Weights of a small GPT-style language model, trained from scratch on English Wikipedia.
Architecture: learned positions, biases, tied embeddings.
MLP neurons of a small language model. Each row is named by its layer, matrix (up: input weights) and neuron, and shows model dimensions 112-207. Each number is 128 + 32 x the weight over its row's rms, rounded and kept within 0 to 255. Numbers have three digits each.
A block is one neuron, or neurons of one layer that tend to fire together. After each block is what it responds to, as a language model described it from the Wikipedia text at the highest values.

L3.up25:133077136117123125188102180108151128104178148141113106136111135140148073089156144144135112172137117108147181131123133108147082061120169158085135110109085182095125020156160157134113108146090113127123128124120178174131106134139121133078151112198135133173145135115094139190121174138107144114
L3.up421:136145182099127140136170135138124075142111176156117141096108104177122122154136127139079144089122113111125183179156139123083124103178116130160151142087106149116125071150062183067145127121123149125118114146109175127136065152099133126069081074097128120132107150125168087149123185146199129123
L3.up509:103114135212147172107167145126078072169133117116127135132075111151119065101164108163122151141140157120140188174138105128149108152152107145158137113144107132056115099081109105167145140109113139167096100102144170100103078151133148131139198159128076103136115121126122165133141180105179101116
L3.up734:094154147121048161143069103141127053081111195189161120123119089129135070132121137188119092163134173154151160180126136112097097093134145107110171106086112103108126069138116141111116097087110144091092162129136152175130141129123109093084146090148087151121089172119152097153089202211182052146
L3.up810:065170081090123185153149123123132086107135194106088135155132136200089068088133140128092142132140111106137162164132167123135128112154061189068171112157071172092118086125052122087118122059109100135137143096156093103145183148129141137127114173114160107158125114117115113113111150119210106150
L3.up979:148106127120132111137131103144148135104101123177092132106112125171120115143147128094127159078140061160172215164169103086088162056119194106121148118185067175152088085128082173099119067145108129114095208115089127085120101121084123135131134096153163173097141109119137106184137171099149160154
L3.up984:145196157156102126156158153148089098148130101138171155119122154086114137162172074135074094096147186131121166154129186107130145113094168106154096119146087136114165126251119159219123134151069114111134087117122127124129118095117132102100091121134084085139151127136140095140100154146166106179
L3.up1151:125147144123074133121118108177124067116123144154139142115172121118088124127161121190084075155118146171119147187131161126106101144115147154113184093096119131129128094145113139096149103088091129103103118182180119176117142119124145120109105154136076170060066151140170103152149180175191044139
L3.up1649:135114155100144142143081142141141073147106138217128134109118115129067096101123119171084123197138093120129130191149148095160098089200153110117126123141158165103137052144064108136149034140152083106105162123139166114129156126137095122061113111128136138135081112085201117200089185154134141156
L3.up1818:105111157105116126168138153149104090094131115122081136131145091135104120098168113150136120171095148132137171173140126087137105162191122091087146075113107155092127072185101129137176123103114101163152049080125133124108099133158142168104042111138125119161154105137170128141148158120134130175
L3.up1946:119117127051124199109117170158088110090181127135130133103141126112136050121143092180093086102084060134127195120158102080162135176160160129079151156075110156115157098120116127076103132136082098143109089134158142141134178120147140128139093177118152117125124111136155122095153152138176126137
L3.up1971:130159107116102129098089187209143067075110107173132121088101107150118069149103153138064100157150134170173173187139118101103087082170130116184098065157111158155133045135083188122113068100122120106136088100132136073129092159154143111128065113147084112143130177206079169156042178181107086168
L3.up2266:143113126124106139082155153200111082098126136081141137192098131161085103070131087129100093193113115053085173175124146127117104137114143104055128127140171192089126125128143173125102137144102144146095112088121153120116123119174112111101145134154104179157137153113168110123141096110175100085
L3.up2270:094121148097147192114150118089099126121168092157130121201054098120149086114167129178120179141113153109149124144103146104122117108135115115077160105139114103078123100148113053162058048137163080126091094129137187214189120104128166123114171092114015103126124119137069160097104175108120102122
L3.up2397:099065157070127141125088135177114074125123146116138108147128159172092099073166115205089106181173108169131136140156185143178176139154142136192136134094117133097082095070141071093130118109128198159146173159128133132159117083109107129113135150137160148130097112140217142151140157085184143156
L3.up2486:120097106108139138087135189110065064097156105135096130133122056130133086063147121189028106115141156164142143153109146094150125100136137125112172092105061147061150093099084128125090120156086094133077073122123195118116100082150091108098132123136107134123128166127115158197151140098205093153
Description: Table and infobox structure

L7.up829:103136154140111129097137142139171172137096196141149143087184111152098078167110140129115133162130123200116112116123108131120143146162188208180155193116126113081137095169139182095110121126106082148174121120067083112140108092120120127142128083215115143121085100101161124145069063148208103154
L7.up1150:144152135138130152183096124126094134173117151129098126163166107093151067118071155147190132131108148114168143093096166070140116137161117135137109165120161135122088121154129175119066109148129131143125135123142166150201124152112106099085100101163153164138129101127133144081118114084105109093
L7.up1236:103126149151176141122136136116102146121108141121120140187141111148106063044155119081183123158078150116110146136149168162128104176163135112122126119130134079139096105073131076107171122117122127099139080131108161129126051086104099143154103099140147176150129055082142131118142156152116101159
L7.up1711:099152146151147108127138111142161130131142126182081111150142152108091092176125117165138126113128163107133156104057087150121089187162146115139165130093076090123111151129163200138126080110193146132122090125052136172143097090119141116203100093147135163138086096107163136102116124119123101132
Description: Birth date tokens

L9.up148:149165105142110119123126101098152157120129186165116167112122111148043076118135123111099156112188097139152164130063126134120167104103148127170175119129156148141058128148164122092118100082108082062084186115058079106216142151145139088165137149093108180148106125171163134133108127113128163125
Description: Start of new line

L7.up141:116105096101103158119176083151098089116142112137123118171176128170130109122136145170089133121053107187057163117126104109140109180178123186086110139092138086036092125149177144115123117091137208108145079171105109145183121150155143135179102144155084165105131138119205062083119084126148110156
L7.up230:178096088120135115162168144088151173139121130170118139146111141195047089161121094126115154204104108167178217124095114098172129107141150092115196144128159147128067119123130153130120090135085083106140138159066179178116140129104144125158175107123102170118074087138187141106095136118125060148
L7.up402:070101142117129148151150077006157173174115143112109154110169160173066165142154133164142119158106122120144139055102170066080108156147146154145108180078133109078119113130183144123088090149076161127161122157165115181133133161128170114156128146191075133077120137174190148097161103137126126159
L7.up740:125128136162139148174087089146072091120141153116148155141130163135080137105134092152140151143123112141143121141111118146137121117154115163165135201081080173095130078121141148145113124143102189150123097182164105115143140137156147123138124063136077146126083134078184124147116101161166073102
Description: Mid-field numbers in data

L7.up525:145124140059100093119104136170176125126128112194101099199181119146153095144141084121116122122149165157107088123123151127126127118225137122076121149161113126121101040180126135084100181107131155126153102088117166176158147141173175096091131136159106190112072127098154129140101095165139125143
L7.up556:178191142120151133177127152138119126168122146083083117141163141171134178155103109142070113111097169103148133093093192135116087116185136096140087142104070080100195091177088136191139142153145128143171147124155110142173169153148144087105106117122111184120075080107173102097135105203110095093
L7.up1907:174161143180104141131108179109143176164104140186125108126147151093142120177137090161086109123089145170180174063143111125141101103225090084139082123160084118100128092201131131153106096112143110138175095056149073147166136095096115093133103090160122152100097129106126122116114121182096122130
L7.up2045:147107115098148098161101169171138102117138141166138145218141153104102123173138077109063092139106117120113118096160120131107078104186125092075126135144119169133182127138153171146118145070093109106195126106166149111131167095121196132100105133191115171133063118117086134170084116144133132136
Description: Table header separators

L7.up63:106120103121099116126110120159180067087131189108170107098154150128123102094105133116082185154165151117082086125105158159086139082099129107097119170166161144110120159090139134131130112183091133125117126088064116153091159142173159114123161083160119191124155127116096126072089054238110097107
L7.up244:114130126105075163160151132133153115115174103206157107123192128157133108117117100147109123167164139142107184161130146150088131123138121106143136126152150193097106135123111163070117114139092109125183067110075127123118158084089132097072149096161060172109092134103225102169100125180202154110
L7.up1030:127134111091030139156078133171158159127159143200129137159134083190125111145067111103114129167122113188125150149113123151173133153173142186107108150140122147091091088119118146106080126149082156157133063132145146108104136174146179093086074091109119133125081149160165136087138098135141130111
L7.up1621:135079173116153177147164061124103105105122099131141091075182112156127120153140138221110175192167130091123141096126128136159125074140085118134155118132116170098080123076148104189108059157095119146102099097088120159123082154163109113149107066156130134137148103058071084150135147129131167124
Description: Table header cells

L9.up281:151135165102082174160134102155132112146128160102162148184122113124070092139132120166105106137112085107115255134077135091190114091114088182145156140129109156094157129110148143166074129189112108131140144151144148108095136150135184102224114147123077107135143149145199135101091142151133144076
Description: Digits in tabular numbers

L7.up1399:136151106145109153126164140124071109106156163165125114130114137133149093099117107145104161111119106141133123118111140100101139136119178149082116074110118134078206144132121149110112116122044132109096086114126191110101193136067167119106139099162099144097101120135147132132144180122157073153
L7.up1559:147138135150117182117148142119101086115152061128131068126117135176128104111146137114118130181151099132142140192104136139110112103175144106180142109120111125094101098146113115182150163141123105133119084089126176122112107077131102136109134134141120153092123063127161131129169131176159123147
L7.up2455:098167132136148137167165135110145108171138149134122108105095129145134142096159146149060104126095133113165217168146139141060095110183109165071151145137126114026125084171082131138140120089125123077116123061127167141154148096121114147048131192143111195144065047142167159126139141136145113146
L7.up2474:137124107132148159114149156113151139165077107145115105128120121114123102121135120158113173081124116106157091146143130092132114108178135068086155119115120104098093093173142117158192069153098086073104141135109090108129144167102061063110090106158166113130128077102120105133168137139185063128
Description: Structured row and field starts

L3.up191:098093179149151172138141097146152183130133126094143092118121126049109135123178133182137126136139097159130118092117126082166124096165128162154079181094088139119104128104147133119107125119037163125124138186145117127108142123177119110184126160169101188119081135160166120120158058157179076115
L3.up294:095174145149127141153127154136088140138134099175141106075098170149109123158162135160132166145125087155104187075111084127105071111121076106112050128190091146119134051170123134181145090116203123107156140105138076123176178110049132127214152114144152189171092093190076166120089152158091168132
L3.up352:094129166144135144187071071109145156078137134170098147136130152193098074124130139152098079139134131140109163149158102113151070120243114106141106134125113150102133076138149143077142054125164130094117194155120162176131122143121188128158092119154130167118087134155147123106120145137159107097
L3.up791:097141150169157137163107144146135088110160188124136098135102145193185142160142124144116133140111063119179156169136108109169129134183137200136138144120161145081117156112160113162109066139150200146127138155092109220150115136123145128190170084089138099091072115094150143158092108106123081129
L3.up1112:132151146177100155092124088160129115127130097174112070228088124170077068150176136165027135198110124142120152113133151132125076072160128134087129122174090150135096149147075137131062092137097133116134133100152118165197115096117144160148098169119110130128100110167091147126083156123127138121
L3.up1353:169164082164105112136125110122151116102113133128127134135167121200131154087143144089092140199024109103104114085137105127164112123213120159072118122157129060083106135146181140124158206131144166143109088063121134155102127174122146150105086115113087094192109091107184148087120113156092072085
L3.up1427:125081154198076136187123131129147100141101140170108133174147109140062122161115137193069087138126159090114117097138151090129110140108180104126068116040119152117179145155092135183123150121116163117124182162097178109125180175101131150081121153085089162161080160118062122107084149139138150084
L3.up1542:163176105123126142110128091160089153081096177151110113167135141137122098119127061153083120116118135171115120214084122126165120120152123169127079153167076128063084140109117104139095050187127114109174094099103198183153176144143146122182134098130108166148166151102206135138191098144139096127
L3.up1610:159154140196150143123136162174138118086161128127117111171125128130099054154147102169107083161081113086163133193108118100171119139219154117125081114182172166146109133143185112120122075095167089160151122107084117114154099116070119108154083124179158181093080138165145167137064179130135107096
L3.up1740:059098140128115169141076101159125093125117112127108171145072125101106122115117127172113182161095055141129167142150134103160115108212118165136154137144154115059107099118135139147191078157136188101149142153135148198155173125138150137172158091195090171109086128176144148120110054144142084177
L3.up1803:106054112113154197145092185091147155051134101135114103110113091202131108145131129192119142105082110117215200102181092117118119124187105152108141127115114113094130106130158117114127020089063125113117103145082134136162104098160123119189098168117142111137077159130148131140063109210136189130
L3.up2009:138078133204141163139133160125085070135116134141100102206106072170094090122186102155067164167083072111140189137139099119129144148155106118111149133098126181094118140121131098102100120157100126161111125110109127123144122111167129138114117185133078136136132040170156162079102120141145173115
L3.up2079:131139113199132159167129074136152103061180155099110136118166114113142107130150100121079120080123090112164169162139090097118105107204120165130114116178087152087144118157099118104061067131151121121109101094131115182168158136102161104156092114138109150113072087091133105159149138158125096108
L3.up2211:122190117145114150183145084117100072103147124115091081160129057132125104139153121131060110178091126127121189179134103093088042124162151115167098147073099154073152099156118134142103172132115147181117131081098156139149069095068086131119119105170106181177103049155130136131092146109111098097
L3.up2249:168133116128113170150127134157111134110129155137134102193139130154169106087166112176092121163145179160125163172139131084129120128202149097144075093126170059091140151123095115162115089100049142122121175105144161148162142112060128123068130113155124220111072135080115155079165172116137028119
L3.up2512:085150143121148203187111095167174153137170145104106068162131161159112079119127113232101116159101090129112219155117154132150116131227163186076123130159144143092103120116102103127099114099154171177111096188134116147117112131099165134205114162111156123067117071172145159150163116092171080147
Description: Infobox and table values

L9.up816:092099133179128138194128157149127112156124114106103173134152098126064198086118137167188179142092095154180136085106171128110138185089185156112123093121140161136179081151151152138121115125109122133150184132122114119139085112120144124224135204119149127178124089163174109183125134105167155177
Description: Blank line before headings

L3.up62:131185145106130129168051082118130122101170147170096148123163118175092123192152129149120109112152171172122161084161125135098104122118170124191110135121049136144098123191131137162113098160132158098206133086141134164161116115069166120132091121135064151076138088147095128103120169086130117176
L3.up667:125134039143048138128117125089141109131155116129107161113174087105092144118154118105138105141147140116238121161119123105084114070097163140112175126096159117098068126163077132109096103153060090078112090077157122118104138105124120111123112110157104117057066124143126119119057164106133115150
L3.up937:090118133069125191165140131145139124077183115113102115126123105139142110160156100159135109108122076098124150124170127118107126130185143159088140127154167146077168068149171104169159119141144116125128093151133146203135146079096107120177138157137087179119106115137109151179144070128140041136
L3.up946:139108173079150178141109158202125151110156052145120099123130121136096066127167152154105126124066133111130169099153128167121120103202161139110161110183092139114095098131148137193131072103131132167114101148109101132168152094133101118155143126165122207112107109119063175158127139149135163138
L3.up1013:167112091145153127098124103085103155091161172154081167164165126122091088077136101129097135111158176113164188162152167073078136120133158140113153099066137099116096073116118125097117107096068160153136166123164100128155136160141094117123084134183120146078153188104126106080161188125176056109
L3.up1096:062128048156061171110113132125113099086166192145120180151206142128076070112176123147094135105147103140168133169120096100115114117112176202122116119148190097087178158121125106076134149142028160163106130124167133153124133168130086122169122162111151127102171094129115127110084106129134079122
L3.up1102:156143137133134119118115101111129097095166150113124125125175089162158127145141122114106104160143148086151200097135125064105127058141183181122111113132085132150128111126098153195102153132078090155114046095115136191151081092097134102104123140188070131090055110139125156141077132157123187139
L3.up1125:092146066105107136145079128115109165124142124155086114119166129119149116149149096157141143133144075123169132091137119059076135130124133155106140137151047137113118106187106122153122072111143174120169153142164112135156136180125078119152141145152154098129150183116127176088143139129181087123
L3.up1140:106122096112131176157093142052112156115087134120047140112145144216165069110140124204165199122112070145142124103159105078092139124144129149135157177141056112051136098156110104143111106169060152117143156143139136155140123135123135141139150151099140137135138138096164138100141159100147076158
L3.up1304:185182170081106201163090133188129103127147120132118081181131141159097079168147146168097146160136135158123120074137108157110118106181130120134092085143061150152082121175104184146046081131121176111138076076139150189202099144114104128149092118119123168082103124131118106145095108118148178130
L3.up1675:085143165145156128161128154132109159172125167111126125096122132220121110133138101184185136149162076149175158128170124081086128118177124157173122132178085096080149143151124157147107084089106092164105156152131114105164132083099114137147096107107165158158052079142139156141091134114193125139
L3.up1793:162162107120137128163090134099082138103132187132106163089167129153122118171161112164118132108144096196213144115141117123133141018132149138149124132173105129164095068157071152147105086078165121131129125127148145130113088163096088152145054117190163091140195088146125101132097167150153124124
L3.up1859:146126114126134099168118075100127142111159161124096134127165120139172110129151139198159076126125149102134191108124163074070133123177180184121113169089049120138125107221106127145112105075061160143130109106124152104152122088103088103114106131189101131132073048076166070158154137145160132137
L3.up1973:168176120123129189160133108106108114134116145153099142100144080141119141130167133129147137139101119129143162140139118134096122052195159147101150099145068152076165048204103114138094047139086135092093153157131182159132136110140050136167124201149112105133107121108134103172085176109161132150
L3.up2052:164112055142110127145100139113171150089153151112093185096185114150143092086153130115137152144134086091196172166136123107072127115114127179127151103093100141093162084099096126109124110107033108128101109132131128145156091116135137102112085139161056189107073102057096101150132134144149100099
L3.up2086:114146130124149123197100131061133167160127106149095186117186114206097087158134125143132124126145131107128168098125069063065146131145105141143136124182113121054132142142090076136122104141101135110101157134143119131165152136105102128178098139161126163113102132152131145125115174141167154126
Description: Line-start table rows

L3.up32:063132120110132133132080152101141101129142178097129092110120135126121105127146139141138168093136172140132142097121118139211103110179134135100167166085167113149137096169109142079097139134137128104164181120134117145130127105068128151143108098174098128125057131116108115181113095125138130141
L3.up86:084093101100118093109096113140081074101125224110119160144133149129019102123082120142134146129152063063119150067132188092172105151117145149100128148079197125129186104106114201059164111119154191130186160136168157124138188187136160121142143102109171144139165152159183107090097160131111121105
L3.up238:127128074126079146170109146111069105156119166139125149124169142139144130115101077106117138148101102132190142115121139125127132100118103180094136174119157107093173106144156103166092116158140134132163149115130200210161084165136109066122104137116096091125078139127177103144089092204136047098
L3.up317:107054085148106122120122144102095105096136155125147080134146139116129104088122095066110187162166076096086135206076108103151134146143135136053170145108087133136077130119132164104138105097153065127147189127118089142131194116143170136140122150147167103105123121080124140089134136178134142136
L3.up407:089066164083149160094132156116151055127148059218105118116093096128093124111156125110181137184116143085134165168152128150179140154146071130110148099114130129104099139095162119109131088102147147136124123110113074100132101145144136128117104128148108143151136056131182128131143122160205191136
L3.up483:071098163134118130167082144116180085103147158140107111146082143146110082122106134173135149194150165132124156109074195147136126151159143123116107135094162145149155152101126146104166136098160117122119183131135124072115120175145105125136136149121136133131156144177136121090059135128094165140
L3.up545:157064098089082126123152127143114165099151148123121052140131137103123116067117073082153139138132070141132102133142103125123167101106179119063157112056099075122151092127157173126100106148083149167121194129135115110121189135166121115128158113159123147145126150176150126106137112127141094123
L3.up718:087105081155073161175107170143099084091153154108128142139114126137131098114117127145122080117127154125132090106090090120185154115144111126053082157061175136105132151103158129138051156138167148120131163076046146149163126137100142110138103145125114152106123111061125079091155144098140109073
L3.up840:109068126146140190090106194122114085117173101067149073147129157156114069082171074116128133182110131095112165155126104144169142162138124095112123121100203135119093097093185123139109147102172130147124150075137123137145100091124161145134152088125092165089110121116126091054121150127135086142
L3.up892:136059075148174130148099110137105097138109130101122131145155137135168140063175132110142228186101101128180158154121106155158073148110104098050160127100094131124086069114089115134160101136139138068148155089124104075141159190109075149174142118113132177179145106075100117103124112171114135191
L3.up1036:123099141142123185144109099159087157109112175087110133145119147117124093100127120120129145141095134103162151057157146127188073143119092129069101134057149117120115136120110173072111141117164071083161120095108110115141139134104197127185129166170155134120133066111138164125144186145119155053
L3.up1100:086099063090130147138055076122064069104143124144117115113159123121127149084150083168120174139111135125191135117141165143163151156090138117147141137120135090072144106109116178193093130112132157135117205096122160188157089113093113124127085145130070124136189083079171127143172129133188098154
L3.up1131:135094097153107141136137094088110091116171134108153154145125125143128138161109093149089172178129127101110087110115108077151127125084106154129079130089131121123133137145179137132149172153152120116150145092080151110133131181114144090110179163107107081162142151096126137088161106174141116048
L3.up1178:104053111148154133151120153126102101105152098126100110173086085101168154100173117139126160189106143089135169089139096075154123124115059110032130096098161105080081090060119127143138125134110159168131117087127139151118093150118128135181131140130119130191069113115100179118106142137079170130
L3.up1188:146108144058131132080155132090148050110126133116152079115130152125121121110126103116099168148152089105106130141148151123161095090119092113140140124094101137091132131109116199133131132147189141166167089092133099092134154123137184105149153123129078179177139157102098161118179104175107090134
L3.up2311:159174112141110124169087062136109158123136115182124128177166153131166113114109065097070156121096109145167162087099167142124134107187132169143154123107128085071157128173119162148069147185186106122139126107101145188204116092113097105157102168171146119151096110118159159090117098195152129095
Description: Sports scoring nouns

L9.up2080:104088146139126152188091109098168166156088118123102134130085120163125096085165120131088146185109114155217187199108109147109088136127150111126145119097115108129074066159128104171170099080120128153114109150103145148101118103117164115102103105120128145107088076153172125087180163188134137173
Description: Wiki table and infobox row starts

L9.up179:189115111144083113088167094120102089133104168086048116120183097084149056138168094146089182161165125098152173158119063063121145141083077086156181153181193134102088131096141109118121154137166153124084117059089118120123084102160141121156052147117139154130105179095150062069154159118150126084
Description: Incomplete word stems

L3.up107:109141153149142115146107136126040146114102147121098203132206104239121076091113109192111126101141126154105116188161117115149071135146138143120156098195137145115149098140071098064126090140100138131086153098145155146159149152087085109145120147115102172151130084109137104079084177098159067149
L3.up225:160145113104132172160154124104138126113110172133060148103150131136075074162147137178100116085143089157165181165101132136078130040164139140152118135110141166127145056172041116162138072107128114085167116122120203158117111139101028102131137124137109197153112110174102100108054166164165153180
L3.up736:176146150137137143125157055077129124134132137186141205109111117144031120100140100190119085136124148104122159109081164096109180166172157080121137098064132103148179144129077113118105083132066154138089149139090168143160134134080148072139043111143108149138128099132148105147168189144182135148
L3.up812:107087055066112113118133122174109184152151129111089124120139114108067120129133124139180131114146114160116116134157104075100155119126125131103118088147146089100185087215078111071087077078147164136159194164131125089166163128117054117154121112163162180153116117130116121126125181132189097136
L3.up860:067132139117086173179078149156078128180138086118107104090151132156159140090116161204162104095155143142206152138113166133091171107103134135164135121114155136104133091192111091145135113089097113132185105086092212143105149102106078113138126077168073174135113109153097128166094139113139173181
L3.up1225:147125165121119097151137083121085140084137222145110134097161093125095091065172115148124159164117123152163112150167115106216098072255136132165142150136113148167172120177096154119107070123130141156135142125112145124152111175076127100125117079111164093149097104106158158113151167110160124125
L3.up1481:167149171124121180121119065125131152144093128152130138107129085124084116183160145167057111074119104132173200146144176106166128110180078089127179157111123175103132078164092102121125035074100157098120207171141142096126147149107073115117172187097112160119084093137123161130132197171110150149
L3.up1554:147133076153093152159112125126170140100142102184157100121152134118063149057182121177119098110120121174164159132105104127120109121135125160167071143038095128175108096136131102036137130070098125097134184153063081098156160069093123099161062085188187123113154112129113103147164161160171142150
L3.up1696:138144140128106126135094068088137134117158169156148195112129156111057129079155102098088128115160131194143191150091122134131184088153159166139170141119137113107135091142113165105108073161127137077115152131109115121158160156171112098092068069145126085168091120149121102122101173118193076125
L3.up1761:150135128115152160164101096088102166131126131138098185122195109160088106119128120184053145098127138191212130125123106124154128059133149131152126147128138136114123093159079094139115089117094168121100137127132199167158132184051077095116093127130125193144154060124159111077142176160193142170
L3.up1786:093146119112133171167121089187117067078129157125120171134139124140074123124155153213056103144129129202091156173110158133105098153113184168135118111076128093121169088176131160072107132078109130106134088107100128144126132123071116118186099096183093169104106083151110146118125185169176100206
L3.up1892:161142125137151143175086126076093165151127114158100151137221138154077101116127091181101133090109176153246130143119086104205130053178136129159130104135124160129088150162088116142135052086082143098117163100149159096116126183065095119147127103093118164120152079189112140078085186135166154154
L3.up2012:147169167158146166177112108082107147137129192117081161121151135218205100148114140130130165117145100133170178131132119102118116088185135135096163126177139131084129099121076105141159065061147117187137076167132145106122112171098133119164149146107133120134082116125145159064144172111136097160
L3.up2179:112162181172098126180115151115119080168122137154139126087120136109036102094142141174123111110154125184200157134152171098109077062124151088134142125106087141122120081147092155120105087119103123084145109083159117115134155113092127119122122107209140146144105114169128152146033153146109108113
L3.up2255:160116159119068140110128102167145092138142158135114112076148115077049151109216116133092143139123138172148174146052111168151136072129110117070146128134134123161148139103091191121098131083096144107114066130099130137126122132144105104092072122169157134168080099154144115151108152228151105182
L3.up2384:097166087125087169163152114136146092090165093105062102112186072085104129125129118115149130176129128148110160093116101156091135091101129147090127134131165102143092082233116093167119077159142132050161140123123163145173120129161136123159147194172090188143146108114104138101070102103126195133
Description: Wiki structure breaks